From a checkpoint of a small transformer trained on Wikipedia.
Size: 9 layers, width 640, MLP 1728 GeGLU.
Architecture: RMSNorm before each block, no biases in attention or MLP.
MLP neurons of a small language model. Each row is named by its layer, matrix (down: output weights) and neuron, and shows model dimensions 176-239. Each number is 200 + 30 x the weight over its row's rms, rounded and kept within 0 to 999. A neuron's up and down rows have the sign that makes its largest values positive.
After each neuron's rows, "fires before" lists the tokens most often just after its 100 highest values on Wikipedia text that the model never trained on. A number after a token or word is its count.

L6.down855,205,204,157,267,194,238,213,203,212,166,216,179,192,263,266,241,230,175,152,200,178,163,218,210,277,196,167,202,220,278,225,202,219,213,161,195,166,278,228,226,210,226,284,185,162,228,197,156,208,196,220,197,186,214,153,219,250,217,101,163,209,211,203,164
fires before: "|" 25, "|---|---|---|---|" 22, " |" 18, "|---|---|" 4, "|---|---|---|" 4

L2.down1492,162,257,233,181,178,225,190,196,165,200,215,204,230,183,185,232,190,178,223,200,174,187,196,192,201,189,176,177,200,202,192,232,177,216,201,198,157,199,176,236,208,192,199,202,208,175,188,231,216,182,225,218,182,190,219,154,239,166,193,215,215,162,189,229
fires before: " |" 80, " to" 4

L6.down966,201,232,215,180,175,216,233,201,189,203,205,274,220,234,210,195,230,137,174,274,221,180,175,248,177,280,250,209,181,212,154,211,231,260,231,236,178,212,262,150,203,225,211,180,236,184,192,220,225,226,236,222,197,178,196,219,207,192,235,160,238,176,254,234
fires before: " |" 99

L6.down719,234,223,244,246,213,229,179,219,203,203,217,216,213,192,171,211,202,222,181,225,175,246,216,201,234,167,167,196,211,197,169,178,132,198,204,178,230,222,164,225,191,236,223,195,222,194,160,219,197,185,205,169,197,184,204,185,232,202,163,170,176,268,239,180
fires before: "|" 37, "|---|---|---|---|" 22, "|---|---|---|---|---|" 9, "2." 5, "|---|---|---|---|---|---|" 5

L2.down211,239,234,271,208,202,177,244,198,238,233,209,235,173,169,222,222,213,218,154,191,242,188,237,139,264,163,173,176,202,217,226,219,168,193,202,194,182,180,186,161,174,137,194,177,200,176,226,272,249,205,202,277,182,184,222,230,211,206,171,150,229,221,156,211
fires before: "\n" 46, " life==" 9, " and" 6, " of" 4

L2.down330,173,202,199,206,226,191,202,205,203,214,214,209,209,181,111,229,205,219,223,129,169,209,238,188,181,240,160,203,142,177,172,264,189,203,200,177,205,190,193,219,236,162,169,176,197,137,149,172,234,213,195,187,200,208,228,176,259,206,186,206,162,205,199,220
fires before: " |" 50, " (aged" 7, "\n" 6

L2.down483,214,251,205,202,212,179,152,258,154,155,193,130,196,253,223,201,223,182,203,223,232,205,188,197,205,213,174,187,164,214,205,170,177,182,175,202,202,165,198,119,220,193,175,215,183,203,277,197,230,207,205,178,248,155,200,178,203,206,170,194,175,188,213,147
fires before: " |" 40, " medal" 8, " with" 4, " 2020" 4, " Vlad" 4

L2.down367,209,148,255,260,188,169,201,212,152,183,224,181,208,222,214,261,166,226,210,177,170,206,208,147,189,231,238,203,183,187,211,207,212,186,236,187,197,153,197,217,234,179,181,216,207,209,210,185,184,125,177,179,219,229,215,218,207,205,174,194,156,192,156,188
fires before: "\n" 25, " He" 17, " The" 13, " It" 6, " She" 4, " As" 4

L6.down1481,229,211,235,139,204,207,191,216,224,196,225,172,225,231,225,161,205,172,221,214,256,193,170,225,211,235,131,191,276,200,215,190,243,258,257,255,212,255,242,181,217,173,229,207,202,184,192,218,185,211,180,196,231,177,174,186,217,206,211,192,167,206,232,152
fires before: " |" 58, " of" 5, " on" 4, " debut" 4, " in" 4

L6.down344,160,149,282,204,199,219,188,206,160,172,171,210,202,215,191,218,213,213,208,226,191,230,211,195,211,228,206,232,202,205,144,163,171,228,194,197,210,180,171,160,159,211,159,216,147,182,204,197,222,208,203,281,180,170,132,192,236,183,203,209,189,136,226,196
fires before: " |" 77

L2.down630,205,169,157,227,197,193,213,155,209,174,194,241,203,190,191,179,232,218,179,253,200,197,239,220,173,224,192,169,162,196,194,256,180,262,172,194,208,213,189,194,248,211,229,242,224,181,179,260,240,220,208,202,183,152,97,153,229,209,178,185,177,172,204,212
fires before: " |" 61

L6.down1332,225,194,190,130,182,183,123,217,209,200,196,205,236,198,242,215,196,166,211,200,177,200,144,245,177,173,197,156,190,175,198,133,188,225,212,201,200,178,204,218,177,183,188,206,207,204,198,248,243,186,241,239,206,153,238,172,177,135,292,240,236,220,234,191
fires before: " |" 57, " –" 6

L6.down904,236,282,236,261,212,177,194,239,189,241,269,217,206,223,240,202,141,169,228,180,189,207,216,184,141,230,139,157,130,215,186,187,202,219,191,214,205,201,203,209,174,189,220,178,226,197,195,236,242,196,205,202,223,200,247,218,181,148,264,211,215,194,208,191
fires before: " |" 41, " 0" 20

L2.down1715,141,233,178,220,198,154,179,147,187,231,156,211,150,174,186,208,160,189,205,254,220,212,198,230,228,217,178,207,189,235,199,248,283,223,239,168,179,202,186,230,219,191,210,176,206,214,191,164,209,213,195,237,134,234,164,173,158,197,187,197,204,188,227,173
fires before: " |" 32, ")" 14, " Democrats" 7, " of" 5, " election" 4

L6.down1679,199,171,197,185,175,229,210,200,245,111,203,152,220,192,199,252,258,166,214,212,220,221,195,241,213,177,208,225,217,226,244,198,218,212,198,197,198,199,263,221,255,247,214,215,199,168,220,168,182,168,171,185,188,240,204,184,211,204,174,173,151,179,216,200
fires before: " |" 77, "iz" 5

L2.down951,249,209,160,221,208,211,222,191,246,221,269,149,245,252,217,220,186,106,199,209,213,287,152,163,191,269,179,207,221,171,166,201,178,192,189,200,148,200,186,218,162,241,228,191,246,167,172,247,202,216,193,252,226,263,214,227,128,172,206,164,287,242,216,179
fires before: " |" 51

L6.down817,235,200,187,188,195,220,195,183,190,218,164,179,199,144,173,230,207,190,177,176,207,202,287,257,190,211,192,216,179,217,175,193,239,205,207,211,149,179,246,202,178,146,175,181,162,216,220,204,170,199,209,191,212,182,192,205,157,200,196,145,193,253,193,244
fires before: " |" 96

L2.down315,212,206,268,236,227,236,218,184,134,192,218,227,216,201,181,265,228,227,177,199,215,239,255,185,175,185,213,218,142,221,219,181,173,192,208,227,196,213,175,246,226,180,225,222,218,192,164,203,208,160,206,192,176,254,186,248,206,177,210,213,172,249,192,160
fires before: "\n" 33, " He" 10, " The" 9, " It" 4, " This" 4

L6.down159,160,237,249,168,179,180,264,183,150,181,212,235,213,179,227,147,165,207,201,145,219,192,156,157,213,228,211,226,203,177,247,207,155,193,237,232,205,163,202,193,191,265,201,181,214,197,232,208,167,194,167,231,212,179,210,216,169,216,213,226,250,196,159,190
fires before: " of" 55, " |" 6

L6.down323,164,220,212,222,218,280,227,157,176,192,157,183,240,153,241,140,192,209,163,218,217,153,213,192,225,202,186,129,212,218,244,228,240,232,238,162,211,232,244,184,269,207,183,223,179,198,169,190,184,215,181,223,188,190,135,144,219,138,220,157,215,200,197,234
fires before: " |" 98

L6.down1292,202,223,225,212,212,224,234,176,200,189,258,151,202,171,193,211,238,234,197,240,118,164,166,205,133,241,172,232,193,171,229,163,205,179,187,191,197,224,258,222,235,197,181,186,237,217,233,209,226,235,172,219,241,167,199,244,207,165,228,244,200,147,225,227
fires before: " as" 69

L6.down286,202,227,218,199,217,163,208,184,187,190,182,201,209,193,220,205,217,208,191,199,249,223,176,206,173,226,154,195,183,221,211,208,204,184,209,194,193,202,203,233,162,195,216,204,164,192,177,88,165,192,239,204,201,209,215,183,197,187,221,209,171,225,196,200
fires before: "\n" 95

L6.down1471,212,173,179,231,220,194,222,167,183,187,223,191,204,192,216,240,213,196,177,234,186,177,253,249,196,235,212,221,261,199,228,200,203,198,266,232,235,181,228,169,201,229,172,203,206,237,158,137,201,199,190,160,220,187,173,273,150,196,257,193,174,218,198,180
fires before: " |" 52, "4" 4

L2.down1422,178,221,241,213,216,173,212,177,192,231,219,182,238,191,211,241,152,148,152,140,182,213,131,191,239,185,202,189,180,175,172,162,208,194,174,191,140,241,154,174,172,213,191,216,246,184,208,140,227,204,180,197,254,217,239,171,219,186,175,217,226,247,196,163
fires before: "\n" 29, " The" 14, " In" 8, " |" 5

L2.down1314,175,219,190,176,212,200,186,247,248,168,222,142,239,199,220,203,166,220,168,197,200,209,184,221,231,200,201,171,195,238,250,186,199,186,211,230,180,243,224,173,268,201,202,224,180,207,208,179,191,143,190,220,239,183,195,223,203,199,204,202,163,152,222,173
fires before: "\n" 73, " |" 18

L6.down1374,167,185,195,155,243,186,175,160,229,181,165,202,262,218,203,238,152,238,217,183,237,206,203,194,205,239,179,246,207,190,147,215,224,226,238,235,201,179,198,216,168,154,185,206,206,181,207,187,247,249,226,259,194,154,207,169,194,153,194,242,162,197,266,160
fires before: " |" 60, "\n" 13

L2.down1465,166,168,193,162,208,209,154,175,220,197,209,197,215,179,200,294,199,212,179,170,160,219,204,265,231,166,197,179,202,207,193,209,239,200,234,206,218,169,228,180,250,222,235,185,160,193,186,218,210,164,190,262,160,171,196,200,180,98,207,233,157,211,202,180
fires before: "\n" 70, " to" 6

L6.down52,225,218,202,169,194,175,262,166,219,169,237,191,182,185,181,186,225,177,165,205,249,213,153,175,159,239,187,219,206,221,185,193,184,252,138,228,216,192,226,193,231,233,206,239,144,250,232,229,235,202,220,177,179,267,202,210,223,162,197,168,198,192,217,194
fires before: " |" 50, " of" 12, " /" 10, " at" 4

L2.down22,238,249,207,152,207,240,207,190,179,161,188,186,165,140,232,188,173,231,178,195,204,170,261,160,199,226,182,139,158,184,232,215,159,214,228,217,177,190,199,219,241,224,159,217,192,228,209,225,260,260,227,212,241,213,139,183,179,166,239,239,193,190,183,223
fires before: " as" 48, " a" 6, " that" 4, " the" 4

L6.down1703,190,204,220,214,240,216,213,228,270,214,146,250,282,213,244,199,167,204,195,219,249,196,193,212,172,186,220,172,206,179,231,199,190,272,200,234,179,158,205,159,234,227,193,200,207,180,247,213,180,281,173,144,196,173,213,243,230,153,163,146,140,240,220,171
fires before: " |" 74, "\n" 4, " that" 4, " the" 4

L6.down625,207,225,241,179,255,188,180,148,243,265,140,177,220,161,224,204,190,179,143,177,247,201,215,177,211,237,179,200,190,217,191,172,226,207,195,235,225,179,186,214,202,194,187,252,191,218,158,157,206,209,264,212,203,250,243,212,212,184,186,160,236,247,169,168
fires before: " |" 34, " 15" 6, " 12" 6, " 14" 6, " 16" 4

L6.down136,214,207,252,158,198,168,267,213,240,227,231,214,232,203,205,192,228,230,183,214,256,215,224,155,206,166,200,196,229,177,198,183,173,213,223,153,237,191,207,228,192,215,192,207,187,231,226,207,188,155,158,171,230,224,232,233,189,202,221,215,207,226,226,179
fires before: " of" 54, " to" 4

L6.down446,203,202,201,178,185,216,197,206,196,194,222,221,219,184,197,213,203,179,220,199,206,210,211,206,166,225,203,199,238,187,191,215,206,190,193,178,219,200,194,172,191,208,198,204,186,209,176,0,207,191,170,159,214,207,202,184,208,215,213,263,200,192,238,217
fires before: "\n" 94

L6.down922,174,193,174,171,263,173,197,210,166,170,240,226,221,190,191,212,198,177,268,173,229,188,162,187,260,226,209,193,240,195,176,221,248,179,221,198,254,165,188,223,201,195,217,224,203,225,163,118,268,219,218,113,196,145,181,160,188,160,189,218,177,198,242,204
fires before: "\n" 91, "-" 5

L6.down1716,225,203,191,177,192,238,190,199,183,212,236,190,221,180,209,188,195,183,178,190,188,245,179,182,157,225,173,186,203,215,170,220,184,196,213,209,197,178,163,165,191,173,164,228,218,196,211,45,206,231,209,142,202,242,198,182,197,183,203,244,206,175,158,211
fires before: "\n" 95

L2.down548,203,183,213,196,159,245,219,215,213,191,209,188,199,140,207,231,175,178,182,175,174,212,268,158,192,193,226,195,157,187,154,165,232,153,222,209,219,238,225,150,185,200,197,210,181,190,234,271,206,210,198,215,202,244,194,169,187,188,180,177,220,245,187,218
fires before: "\n" 33, " In" 11, " He" 11, " |" 8, " The" 4

L6.down1032,223,196,187,179,236,183,154,201,227,211,234,196,258,225,184,211,170,194,168,204,161,186,228,236,230,220,210,202,244,260,243,176,189,221,194,206,199,168,233,208,197,204,191,227,161,203,188,220,218,227,182,207,175,247,216,232,206,153,147,102,202,229,211,191
fires before: " |" 97

L2.down1405,167,211,237,197,182,199,181,229,189,210,148,176,224,166,205,130,183,254,213,210,207,192,245,227,183,224,188,183,210,227,176,204,211,238,172,202,193,176,235,186,182,222,187,237,191,159,195,140,144,237,196,186,156,190,171,175,194,258,147,184,141,261,196,172
fires before: " |" 67, ";" 5, " females" 4